MLP neurons of a small language model. Each row is named by its layer, matrix (up: input weights) and neuron, and shows model dimensions 96-191. Each number is 500 + 40 x the weight over its row's rms, rounded and kept within 0 to 999. Numbers have three digits each.
After each neuron's rows, "fires after" lists the tokens most often just before its 100 highest values on Wikipedia text that the model never trained on.

L10.up413:488517540561460543523464583416530459520588493531493426520509518502479471437470469411507469486519467437565539558544468534500530494488435487496546388471503569408426523438551461514457522478477544541513500512519482521484495478533549495459467467544445529489458539545459599484506590475503534452
fires after: "n", "en", ",", "s", "c"

L4.up100:534540510490529510468505576513510491456489499500514536547501530448516561475434458518525633533517479434588486496505537502492482544566448452552463441494453505535438430509503582523503476504408527539545483489538462521391513507478483468497504479565559459499564475498497534484539459542466520493
fires after: "S", " S", "-", " W", " Jo"

L4.up1078:495566492532467506541430494438499469489507462482459464474485568494511502488490491571525491516412385558439506452591522488538465529483465555512478509547455497563459487467535541514441517526450528531464500520513494441489452499503499487470520552521558437584531508521496569536513454510528491502
fires after: " ", " or", " gr", " the", " a", "mu"

L4.up425:510540489504528524495541535446569497510448538526530471506376513468430523566424474481517527550447514452545488486495443475520427487489509463503570459535451543452499510512507453492432494480511453517533563444530534520392506530569503562468469557545580485511511399481516479515480504514426528472
fires after: " ", " E", " (", "===", "-", "\n"

L4.up450:490568446540500538471503556516461455422620511537454558532459491515476528509517451477586512495472423507518507545485513537521494534501528548523505530478592526499494538490560467531477523437532456547489489486520535519441447487546534546479487510468550530458512509485511469451506543537502572517
fires after: " ", " the", " in", " at", ",", " a"

L4.up329:480493426490480465499476485518440541535523545535444483501463499471520492457513475526505549510478488409525490515531492471579521593544533484510451498514573507434391496494440502487484532537472525500550478445596520530504508527498544515564498543458532491482546462538523478514471558492478484478
fires after: " |", ",", " —", " as"

L10.up1264:438544465510465495500533507469586510402572526445519512475490501485493490466495476455502481528495512436555489512499555512507536545433540517548545459480459499448521509493545468514478524548499480481525552470551464499456573511509541425567492477483549541513484493454520443417527490530460543512
fires after: "c", "p", "er", " C", "n", "ni"

L4.up1134:558578536533505438495414485479478538454465465442469480506506534475540447476478496486535457509527511437494504466544475625496525500492444458515450502490490547520467439469529507537465546456477522498466523495580504531496501579556575466496560494531614502541518499439496563502534543540451506470
fires after: "-", " \"", " un", " Un", " The", " the"

L2.up1465:479481509543543485490464490461471428517430497505518575527505494557456479478486499455569536534490494530507441491433447518475524494495547474495522431496475542515492594420562536578466488522499480439511495502585506493512498521535547525521528509437525535505441531556503479481573496494564493501
fires after: "\n", "."

L2.up1067:489533424529499482435587504517441540461513539544548553527468502471546436475495460459481572504525448515496409573472474529426506499521492526529530525488497573426477490466566456523506446491501462465562527521621525479463476529498541504483511503503485523505580465509412496486450616489504559443
fires after: " |", " Pla", " Stadium"

L4.up519:468519414529533525519386458475449541514476497543473482535516509481437494512446473550542526524471493477543507496492476558442477472508412518490439415477509511543407498471529529556477537515490557502529529499563508512467500477518558398451490521497536504484466483534493514457453457546473530481
fires after: " ", "-", " un", " T", " h"

L4.up333:582521508525533564521500518463454500501512496502504517518502545511495508446482459523514538525501530527549467492366515516507478496499480474448458427444472529442462469496460385519503495533478483479522536531543493486462533586461507473465425469581482440521598471502458545521487563422513524477
fires after: " qu", " de", " Me", " to", " In", "s"

L10.up793:453490445572411458495453517502506499446503491517532491519416462449498537506521484506488543538492448515541504534539484510471568442486480473487469448468488517498490487438512521501443490537471445480468552522465478565451467497591473480460483523481536509520463479598510481515468481483455488454
fires after: " ", "-", " re", " un", " to"

L4.up1262:421509505512528512437490528452558452495502547525503520497480496473519422559521462531504498515489458432528506515527463515422501532497448524507457410493480470504481488518610513513499528529424516521477574495441494520480470509458571484495527466458506494519488478538526524421483541469461533505
fires after: " ", " In", "s", "-"

L2.up237:531523466486511574420480463505515428500479504482446515557459512514555460526439501438488475496488472433515442501505576470476459538479512506553561460521514541430473482460486447585465468496533476539510487458482443505484481554529499534539557511433552499487496471511497498513469577513466489515
fires after: "\n", " |", "ed", " In"

L2.up433:548498504521457410522521516427478551409509470471545549497424500445457510544439516481416502494436467460498557524449506487524387489427466477487506532473508486535448530443508486553558526482546390477470504510588416561504464475531483544493541426492523495557537465520391523435526448537510498397
fires after: "C", "fer", " Ra", " Di", " Ro", " C"

L4.up902:498510442572512501506536542467555460518590551470541526556511628504522488433582468462502544519454486513472450452516479542566488525561570489529435506599546552438443518533515451504503439491486610469492503523467517461487554546520489492462518524500473485471471512528455486512518568497452501479
fires after: " P", " (", " M", "M", " a"

L2.up175:512513474482470497491454507426535490480478533474473497545442491495521453420556442521554505489451428527505470545464497505505477490538513561522549491526541542489523528475511491480513428495479472416474503556502500500456507497481527493444528587493523506485473488538443415431448504505513495474
fires after: "\n", " D", "s", " Sp", " S", "er"

L4.up1096:461486522463446493410480434468458497503486499479446503543527451468497492507445460507512464543477454515627504567559487524528445491515437558451559491448471460600530562537464483540465472507525465475479519522598508526520461490478539520533483443495423445538582449521470546506502466495531522442
fires after: " ", " the", " at", "ten", " ca", " with"

L4.up692:527448400536510499466429531483519544523484511496478569475466493546540430552447454488563516446485506534544442456480456555477472474525447485491526509475555533528401480481496478503436444494452529476521464494441493493494553479555570513456523542502540428477532536524473497511541505495453498465
fires after: " O", " T", " I", " To", " no", " You"

L4.up856:567502446504557569515509522520511456508482505404451503559494513521512455457526457451588489535459508520577485533448478521464577479575487482522448504477459471491457400515517487554507477573451585498483513523519449545514469540464558445470478558486528524542498486557514577506497529492501558505
fires after: " In", " O", "In", " Un", " in", " de"

L2.up932:540555476493514547546600546424539473542502523505526516532467523445521408441488449513457567535462464555475454534567509540497532422546531521520478476501499507510488501532501446511554489504509490503512534540486516522516526488473473489496528444502575517525525496534483491525461521471491514495
fires after: "\n", " M", ")"

L10.up1036:497499546499481460550497546541500500449582489602485457505556545458414441511529489523601463481466510474579419446476423497520539512594500499546547482497545527565493445520529475465573560450448547478453484466504481505451550488568453484477503558565528469595473526507535517490492547550483437510
fires after: "s", "k", "ers", "ack", "er", " "

L10.up1117:513597462551426529532521550448550527537604535500504515527486492421468505523559497399538481512507543509579414520531494556558506527434448474551530508597462555542517494469625449425490526482486474412516524518477478502492530466502586495565474514464508505486510513541497488524442479542517521515
fires after: "p", "ce", "s", "la", "c", "ta"

L2.up777:509512553564442484518481500463561430493535542592565505545408503451510488563444441431537564499457462445585472524531479478477440467501452508502530532540434514451446515574511560544506538509434549479449476483587551491494441454533458537490513437474552504498546492507469545494490493568458571487
fires after: " S", "S", " A", " O", "y", "am"

L2.up1039:584503539553482448533547475490524510452431538496497562518501564541460448528501451454475451495476470482477474498486540546515508566531444565467496498536500498440517474534572536477498573482472476517461561504488454467487565505542535412513458548529478537557490456474459516480535517496475543448
fires after: " the", "n", "=="

L4.up744:483595475490527470453499495391579463497496489486545528535473527497492519473472481530502512474504429486509428494513519580512517450509496461502504515500456536457436558446459430604493399503530408390474540522497510505458554490485503463472544550468542442521463491551483490465485520489467502486
fires after: "\n"

L10.up1296:504550467484494467562516502530464467442496500529513467547471552430542540531541467529490498451478451480533444483535478547495524555484493495519512377489479552500523485565588433492474480569481489540466460572495493520516463490485542440462512478475520469559542541443420512500444503505490562437
fires after: " re", "re", "p", " pre", "n", "un"

L2.up137:540504439509493498392533523520520525469490497531422431517487525504565518532484507486432496480455542522594435482514474476539537474574532415563514502501479564478433520458568514496464482479531518523517556439505488508491495536513537499554546469507491445459579464536470513512437596482532484414
fires after: " |"

L10.up1052:417550453476549562497425511527511502491540532485519508497435558520457479527457463469493539485454447532527496441510527482487517550518528509402518496511543552418462463413584497534402489525431510532606538507526513452485550522579561494440544439511546500496470436486510487482499450466464554504
fires after: " ", " re", " con", " (", "."

L2.up832:491516506457535563496503504490466517494521534513459517501471459455459449502557434506484589527475499455577422499463440490538521504509517465561593488508498548449441522471477468606461463526468528455543452455520422486435497575538510563532521477440579472558472404493474436512554545547518558467
fires after: "\n", ","

L4.up1338:537513444526464607516570492499497477505522494511549449459451518427513500500492418492515479490452436449488487564465456492515480494498501511488520492528516464558520506478511511467469485510517503543535441472555484515507567479509520559415566563435515462534559496519453503419449489536483550466
fires after: " ", " con", " p", ".", " P"

L4.up420:465448482555501489445496502555477550543560523548517537550438502551473444498529496482579552490433498424552473573499507558489427523511432469419517453415457520446536503473570568555498603545471538543575506497510495461445443528517555513487539471533518519486520529511516503426480529504500493542
fires after: " se", " sp", " F", " Ch", "e", " f"

L2.up923:490572597527507482495497492425528482468463474541545562626419516423548452453501453489534517495467407540488435506505467525472460477544496420543518473515428586506496552453496470482503444486518524421525491543578584546453469534567461473446548453451516499512489484518500515478506499501424548445
fires after: "\n", " st", " a", "st", " B", " No"

L4.up540:479491510551432502470445503503436471499501435499460506524514552404504434464552457448548476486425435495462515500492477530509496485518524487509559445462513535501455515454509553502485453541550443501464544478515454470481492532523570458471550516520515477539524445531457524464534481549410518504
fires after: " ", " h", " A", " un", " species", " d"

L10.up467:447492545469493524551536472453552527430547526457488534516498540490551511495507483472522477440404505444507452520520444448503489489516458502610508565530507526505440565556528459495548491571502515480472537481490487471448539493526504440562500514493515529488517401487464521474469470486472511546
fires after: "ta", " as", "a", "al", "av", "lu"

L4.up1206:496549487523476520469501503481462475492437538497562471532467496495466425475499440435462584505452502503504489467544453501472478496448526479496462476523506467506493520506518471569421448539471485540530485517533545410462494482486502519493534533483489521492522460424494500527446476497447532486
fires after: " ", "Release", " con", " score", " title"

L4.up394:505485502489508517478560468495571420492642494572520535493471485475498475447490470430553467474473545514494482557512490469520514567507516507545569499468526527425517435551508506531498561564473426486488408449524491532493450588541553503461501527463479471520462475514517519539536573424487536511
fires after: ",", " However"

L4.up925:568479458494519463500505489523559430472563467484547474510493477457472496438492457480490508565521410567558457560487488543523534494465518465531517464533429478498497399481524480529419513502541488583412495488495476418471528541508510512442536510508520465501482446564467477445498480469453520487
fires after: " ", ",", "ed", " to", " in"

L10.up453:478482494552507527556518542477537451471518505478459505539493465538490511499501477416457576544422485539471535535472503525548428502523486463519464427440457489533539451506521452476462483567467475518558503504549525440474501535476526557521569482510548512538559509513482504440492526512503464470
fires after: "ur", "li", "ar", "par", " Car"

L10.up1027:495471432464439499440476515516599455498482472476495474542494503548481534474556483545597522490451510455579476489512489619481458495489457474464468498496412564545539470566568471490425460508409514511422479469505471464435414505536496562455483537551493553488509586466496528501500485426462471453
fires after: " ", "and", "re", "d", " G", "-"

L2.up716:527483559570470533488435468491458514474494512510521521524461478470554515524492481454454599516475492435531446455533475505445422545442501433452460488524513525514498495493516502486448509479463550504558497499480489529497491448487500504558496435498524513460578529557482473519567507557429556478
fires after: " W", "hi", "w"

L4.up310:514559504527468554499552474397506477467522465555528499490529476503482527459510486444541533541464494451537473497453552469521436484481519465510519520500507557437509441511424365457447514460521506539519492490564552529397538505575520538518544526423532502565480413482454483526434549451455543435
fires after: "==", ".", "===", "ed", " ", " record"

L10.up1057:459523434484460450546498526468483495478456519474529513513491533533461435575532459434502592462433456468498438455505462594540509506467563443555501501499528543436538490540510455514530462547528478524469469564560485455495532482525518577450516567534501487583512471557488486491412467512479515474
fires after: " m", "d", " di", " Di", " re"

L4.up1388:463583510429455563552525592495525421448550482440544549488465481470486439503552484482556482524510445445510479511477470513484437522498451465515532469547532490508412488507441509471494515520552516501502515555499472486488512499478499435475524559505471508526540547527440471509530522450518493473
fires after: " P", " Ma", " Ch", "Ch", " C"

L2.up1142:467523533516532483508527515451568446456543532538544569598448514487440473563481458439576503497506482497489521503501496579500477502555542538503507450514573557483510550444545495491462558547532442464484611518527548463511466556557572509505463463505472490491486481554475485412473511496404527521
fires after: "c", "ver", " a", "-", "s", "er"

L4.up80:456618513520457481482525403517512472433496511506503623449513507529492425490484450503467477510472484452525469500526486471483513496526469520510563504565493515413463564432543488576505514477377439462496560471501453559439536608507480523510560518531546505524460465560497516444461484505418497449
fires after: " ", "\n", " the", " —"

L4.up334:583513509528503503500490457468466392500498520468516479496513483520584485513474498499461504543502486519462446475544498544474471542497557493483463517491572539533436479527532512506523491583484507507552464457657541447514506471441481532521501514503562506502565553462412511540519531516540513527
fires after: " f", " on", " g", " ma", " B"

L2.up1280:501515535518462538501538532476509541533568542528575504500456496453474474524470461524572487561498519532471460513417537480485482430479538434492549439550449575435500470494514533509520532542454474471530535502491524500501540547485520533536489531537529463578499417563524550422513513509470523486
fires after: " the", "er", " An", "en", "ra", " S"

L4.up1426:510496479498540477456512493498502479493558554514487515554517489420525504497550488469533547574399517502512394541412569516601483538451546489505472459458455553516472451500451458495457437578451470414517489484551530495487466473545531532516558487559503498563545456510490531451468544508495576516
fires after: " F", " to", " se", "ed", " join", "w"

L2.up970:591497516560515556489526514474496489416567568570471520479570455535461448536480497530488488440461454523558477514492486567497513560535446491509448451428551484471466515487606543491452557485474437490523587496536447486456480500517569456543482490503508503516554495476457509448565554515465591494
fires after: " the", " North", " East"

L4.up1102:536497488534480562429564522540465429499559513496524468528497508465535501439409479421510503526471498602520482494501548496500478496516530568452522489499476500548537418478471527521481540487524449531461503529528492544458537519566550501465479537478489490585590487475482502466517547552556533468
fires after: "\n", " a", " the", " at"

L2.up644:529434539547469504537562526485477531500494548528498475535425545506497454537542500469488556575486470458524487494505463583506483579439517427528478473455423511503523481514512512515545482469511547547507513544526548539476472481485525498523475434511488471503495475529447533538475486490461500531
fires after: " W", " R", "w", "W", " w", " set"

L2.up517:511440527487467506543548474469487511460563513549489540559468506460558439490539511417506556614491523501495456577523481516533477495486511504447499498467519473531516450488511545528409496504524526535532499503515478504524530535469523485548494454571443507472567572543465519513511444495537514455
fires after: "w", " T", "/", "our", "in", " ("

L4.up86:500536431531509564468446498429491488527513445437543574503427479469505488505422487463556493556442491484529475498415489466471512463515495517576488499498434485479463392434489513491509526501510487459531563453554440526524521611514465402482481541449550534514484525516477537437565475465540522506
fires after: " a", " At", " A", "p", "cc", "gra"

L4.up696:490507453519496487533486551456466486467593520473496529548423524411476481585490460463492498530460473465517458476514514483558473573496531538516513516463608493457447512509481496558460449569519527508503506534495501514487491565459511505479499546439475496471565478438486574479478549439545560472
fires after: "cc", " a", " ", " A", " p", " K"

L10.up323:438587467489453482560509497458537498526453506530451575544445520502471472572533472543491533444422483482513454462578557493478455468496533475446490447515480502451520571486533484514495503478483520516498478541509462535498488461484532453473460496390517534518561480494434489461548543470540534476
fires after: "n", "an", "un", "d", "la", "man"

L4.up139:599483447459489497478504494491534457448522516475497489457470513460453463561507472440507525503480457496518492523538443461490470522597544467492530498488518502513475502473487534511480496555488450489440492470515506515493508473458523545518544522485485495488566521492460426463570480526465509446
fires after: " ", " C", "\n", " K", " Gu", " T"

L4.up818:493543475527516501417459476410511508547521455490473508516483520566506521506485464460565519494504464480499535535527591511511544533540489563491437461466511537459494562428549483461472399511457508517461526499535479463506447462531515542489493506483445456478454445511474510527537573508454513438
fires after: " ", " (", " in", "24", " re"

L4.up396:571590572462542456460454556438516459507488498527435469554520583495500535498500465465567511486508415485536532462557497585508484470440533536489510469486490540513429471497473465544460441464455512532429498492520502479502538484554554578486527512456512492536498483513455472471470467455539518483
fires after: " ", " the"

L4.up1166:540470516529491492526517488487500468530551506570486513603511500526472463448508471549506507435513471477576449564571511558555500569545476544428403585519485523505446508542532583487445511492540484422474473551485539538498572553472559489457529547488441485465480488511463432421479547503508540522
fires after: " K", "I", "K", " Mu", " I"

L4.up1467:536503457532492453475466543526524463481469568494500508492438475479524461510515446456503458542502498434522500464562450555449487575520464470496486447491519534441459494444532494494520482513518527488419486458558466493490528574510569459505545518510434551503494486517519461471478412560492514471
fires after: " ", "t", "fe", " T", "-"

L4.up739:491542544498452507498548491432506494487495504475553540477464570515435498512562478455531494473448436442560454480554441514494507509529499406492561505463432556494498510490484487509499482497458542496478534514448515523522558541536573409497511428486424502612497449448491473458509411480480546481
fires after: " su", " 19", "gg", "|", " Su", "gu"

L4.up1217:586490496540504589508559529521482423484506570481571520484535519460497412528479468436527495491498432500493473521481519557518513505440511554491531453482581501571469468544447460536530485567528514498488504520572445459559524471451501485551510530463526565527519517392534483510504496457574519468
fires after: "P", "c", " C", "ip", " co", " P"

L4.up292:466480497551480468501521544504482487533648469526456553574507556460450508542519494498564510447463465466560476516505463542557474564465576482461522551461512521481408501506546491598416537515498480519472425496571464465545462506518479487502529493456527497609487481517524463465495484371513536418
fires after: ",", " the", " "

L4.up99:459587434453469452476501475458547510536502488460496535535430531490509515562507432493525492495480460404541488485503420500497492481466508437438542503498473470472534493483503442549492447522505521509444525477506494456527494608492533518487520586501519458495481496566507552431458484478459552512
fires after: " Di", " inter", " ch", " se", " di", " d"

L10.up295:548520466535409530488558479466571487452510512474515493566496509535445525439459471493542513524509475418451527586500486529559468486458495472469453456488499535518441505496495502506430464425489580533456493566499557433492496484581569554524537466499509538564475525547491461471444542482449484481
fires after: " ", "ur", "n", "an", "ed"

L2.up549:488472467510549546510486494399489480570500481448468473486476531427461504506523469469552477515481453425569506542496514491520504525533546406493500490490487484464431472585499458531464522557403477493468478454508502488508469578516575523470530477558527478538458480544483533520539541492511587531
fires after: " in", "th", " 19", " In", "In", ","

L4.up788:506446450557478431469442553489566517562449468434493454573462534463500474509517478504553538543494443452491524541493605563520448507510444536513462506495510511509530508460430555481484471510454454571454513489500482512495415510548453502528507509521495456473518445574468530527482521466510519361
fires after: " 0", " |", " ", " (", " Lo"

L4.up1355:473508478521551443421510555497515509512460504489557531516470507532471544544487458509536485529514407461501487498585490559494524566485512514502509408465499479492463516495509477571475441532487569451525410486586415459480472588486542480506595486517551492493528405545507522410463486468472556490
fires after: " ", " the", "min", "-", " un", " |"

L7.up909:454476525547482541490483515490463579502518471538450507622477458450490495518532454551527506493504467553573480586461544502518403466404535475532559500502424518551497507521515519513462559499521495528492508514480556442477448513524523498512521482431547460524413428475522527451554552514499550443
fires after: " ", " the", " St", "li", " mo"

L2.up333:538541522529560565519477470477520497465518526500505506495560511539492473497484430504475554491472461424543474529432437500465463539515484456519530550436498532479465488492491539479516563504471477479516538493535505457448490519566550502480523460505510533505553482507469520510510485541508493474
fires after: "C", "e", " W", "-", " Se", " re"

L10.up976:552556491489476466542476542478470491474610478511505473494476515463510451525458489470571521449491444465479504517470527511504520544569507443498512501498475506442517481471649510512449500516435507542500527470497464511478531500452501491473536471534495508480476483513528487509521500509538425467
fires after: "n", "en", " In", " re", " in", " N"

L4.up615:519536473482497474521466455473534461507483506507492417452397502528465486573426446535491486551455471490466561447532515500489459506449496462446572473534507588532450480465480492577530464499472522459507470452547493471409548542496548526548541530521588535528530399499400477484468451473498515483
fires after: " ", " L", "\n", " \"", "-"

L7.up591:455522455534483530438471502449492518506524524593503544514454472525490491577465469436502526490509442468499454440535481526538460526528483511465491484483537492458489604522467476560402497508479521469476563533506492460482500514578494527467563568492518531461477406467465495456481440553460550483
fires after: " ", " E", " K"

L4.up1048:559486503505503474437415484493515575539481489577423514511446563440536462474501483461461460479509540539493467528474444556575543502521476460516448517536502549423510435520527533520464565476430498526406540430553461484470514507516533440585477489509527513501488477484473470537513509437390559512
fires after: " the", " The", "The", " ("

L4.up773:547563496534438477549505547482533504456511478467488542502483476383493477563489484486540466447445408470510509511523478489507533493490502480577476469560501595498445481497527513521515532539470412496496507562573442507440497488455552509506526505447512512501536520543484533466554494508482539490
fires after: " C", "C", " In", " c", " ex", " in"

L2.up1272:524505508480512490527448522484508449544541517423472573528531497548517466585509466501487533485439419454500468457456580510523510512491539438529495514512470569504419525529476494531517584596456449450508539492556476481470511471489513472497517538488566573531490464467464557456521478477487543459
fires after: "C", " the", " in", "E", " to"

L10.up1455:483535505468475603499562558505516487398486502519508488516478454478520469526425470499535553593477487449526420449517509462452484470469519465496475509534429491497516535578529537474519470503531518470541483542521518471570472559492608509511486487522481475517578514504483525464502555416535486437
fires after: " dis", " San", " di", " pro", " Di", "-"

L10.up1294:523415516548474538562499508508513540473510509538535490512533516418549447530468499493507477482475488457508425515514530465613487482507455399518510546497449535478430502504523465518471447574497476554497502521553534521527464553469435517485563507499441487546457510475437586478521527534512526521
fires after: " qu", "st", "ch", "ter", "arch"

L4.up132:466485472535578429430461449518573502433614496488553570562435507496508451525468434478557537500444472451499518472497520537614476474484498458476493505461490525470528480479501493532477506555476509500532497500505437507520492552551474462569479501435532552570543502533464519476529519422485521469
fires after: " a", " A", " C", " K"

L2.up1195:511548501520540508521436558460512477384541502519506538535499497474485489477520496514502472477461422493555523563470476521456435562544433473517451475435523504401482473468531487555445513493420478476545502534523531540457453491566509480483535545555463446479475490539526518436504593502522537526
fires after: " the", " R", "ri", " The", " (", " M"

L4.up1184:422571441538458487519538464489458507439503465539541524496509495495495440517504462518474573519475510479508432490543481539522451476433538571490492480577479506518519535464489513518419436494425463417486446486564503532496547548517495542418543520445506529482510504489480472441459514567490545529
fires after: " p", " P", " ch", " c", ",", " m"

L4.up823:452522528445512528473444427436509474519565513459481465485481511435513535519547497512462505484486514442486499529523501541525494461444566527352519461502501473415462560536541499512479468518528532529519511525508529521443511423494495492452518546488513541524509479507469461502473545524468546493
fires after: " p", "==", " P", "===", " B"

L10.up563:440558445584567565506476536511451516496463469521459557482477533443537506544515482512414560523506499443478475478444556527490517474469462519528428485468546463454497477513469490609484463550496530448506541504515417507480532505542492442512584528459503477444530391540453491462404493512440518513
fires after: "lo", " No", "li", " no", "ri", " You"

L4.up1046:470523431485501564476512548393442524492450612532490475487545528508491436496401537455499513449515543394516468460507500507492499502440449430460527480496466527478408486509500430505438400547472481531568594491392487486535551551492497487553489502544533473488532501446542429494471585508547497491
fires after: "f", " O", "ta", " F", "ab"

L4.up1460:487520405466548540494510480380586501472553560511514560549512468530549484478508464536482534483503478440467490528497498578509450545549537501511547522536473510439551501494510502509501417481511560507498544489488472496466517528481493561476483535507574528488514512500526474513520490543441484494
fires after: "C", "it", " C", "d", "en", " R"

L4.up707:498549536501529538502495489381510493560513517551479487527508581544544512549548492485468512576524549462481488523495520577481513540554539466490442516465472560513464492549501438575453436595497442480521477489462507474440518505491452482529552482505478444500497436535504478570426517439448515467
fires after: " f", " F", "f", " G", "F", "s"

L4.up1295:460492485464532442487457518428498541583539548465468523540440559518509490477446481470478571559476522439550412443544518560489490536534482418464494468457425553497459555504530396574527509530474467458517485466557517477483467533513536507491519527413550470491477523593507452438538491478465576483
fires after: ".", ",", ";", " by"

L10.up985:481507446540491440536550431448569509453421477522502541544334489568487517586475458479479544438526397475506484431486529552417462520549507547537457457500508505448491556520515462509484395463506500480547551536529475467486471515484555540444533562423518517440519440533460571493512449505467453521
fires after: " ", " de", "n", "i", "-"

L10.up1431:431463531520502475509542473419466517561567515496479520629505531491474451543533486500506534485450476511535458569490484543488522557426547495476498483482542552559513550563539488544517483513504456458519545547471477405450414461499513538453533499490484551448546417517503580492487517517504508526
fires after: "re", "w", "e", "le", " Be", " se"

L10.up1024:486454500486506568566430472441491508576517543501482458485493514487522454477400454513546496524462462399562442551426514466537480547459553520451523454575589524453492538522531503525536499447560490469537512466530445460410507505488570467527528535491564517495520479454440507538525479476502501489
fires after: " P", " B", "b", " R", " |", "r"

L10.up901:504526454526441471487536580544537497439502431510505519523529461471472525504475490543557508514438477467485485559571448527439481417475533397452557525477422478552455590595584497456435454501511512500472564562512513446470474486486533507555458529530521439524464472508455525467496491510491543414
fires after: "-", "–"

L10.up902:421530600496422517408455518513458467512524534513452596615493490466519496562500501482571457497478494448632504464464510426547467525476512510470475446573548598495446486461482546436543509500513554436505539515468486489513503456560510498517509550476526486491458519445454509467457467570403466494
fires after: " I", " U", " R", " L"

L4.up1192:483486520512504519545553444476471470480570503480509461576425552504502542415518485479464519522454483580455470474524504543513473529475550428418436498527462495531530524494520517535446454515531532479527523503594492439491522526477503492462479436537546463465582475519466523511504558426503514458
fires after: " g", " ma", " w", " G", " f"

L4.up1534:561505519562503500442530494479470489427482523513478447616504493512473506520522464384483524520479498483470482473442462525472452522541583494550467466438455499489587501545516570502437549499417417540517453469458528516432483524550484531495542548476487519514533496394464487490533527417479541517
fires after: " ", " f", " open", " F", "==", " would"

L2.up845:479502562477497552494517514460480557549577462462495538477566501486447466563564481464486483470516418430580520506487531510500518558528511401562464524435469500486429491495567549479518507537458519449533536472500489479452441520538566461506512449509472444569509461544455510491548525463484595525
fires after: " the", ",", " in", " The", "ur"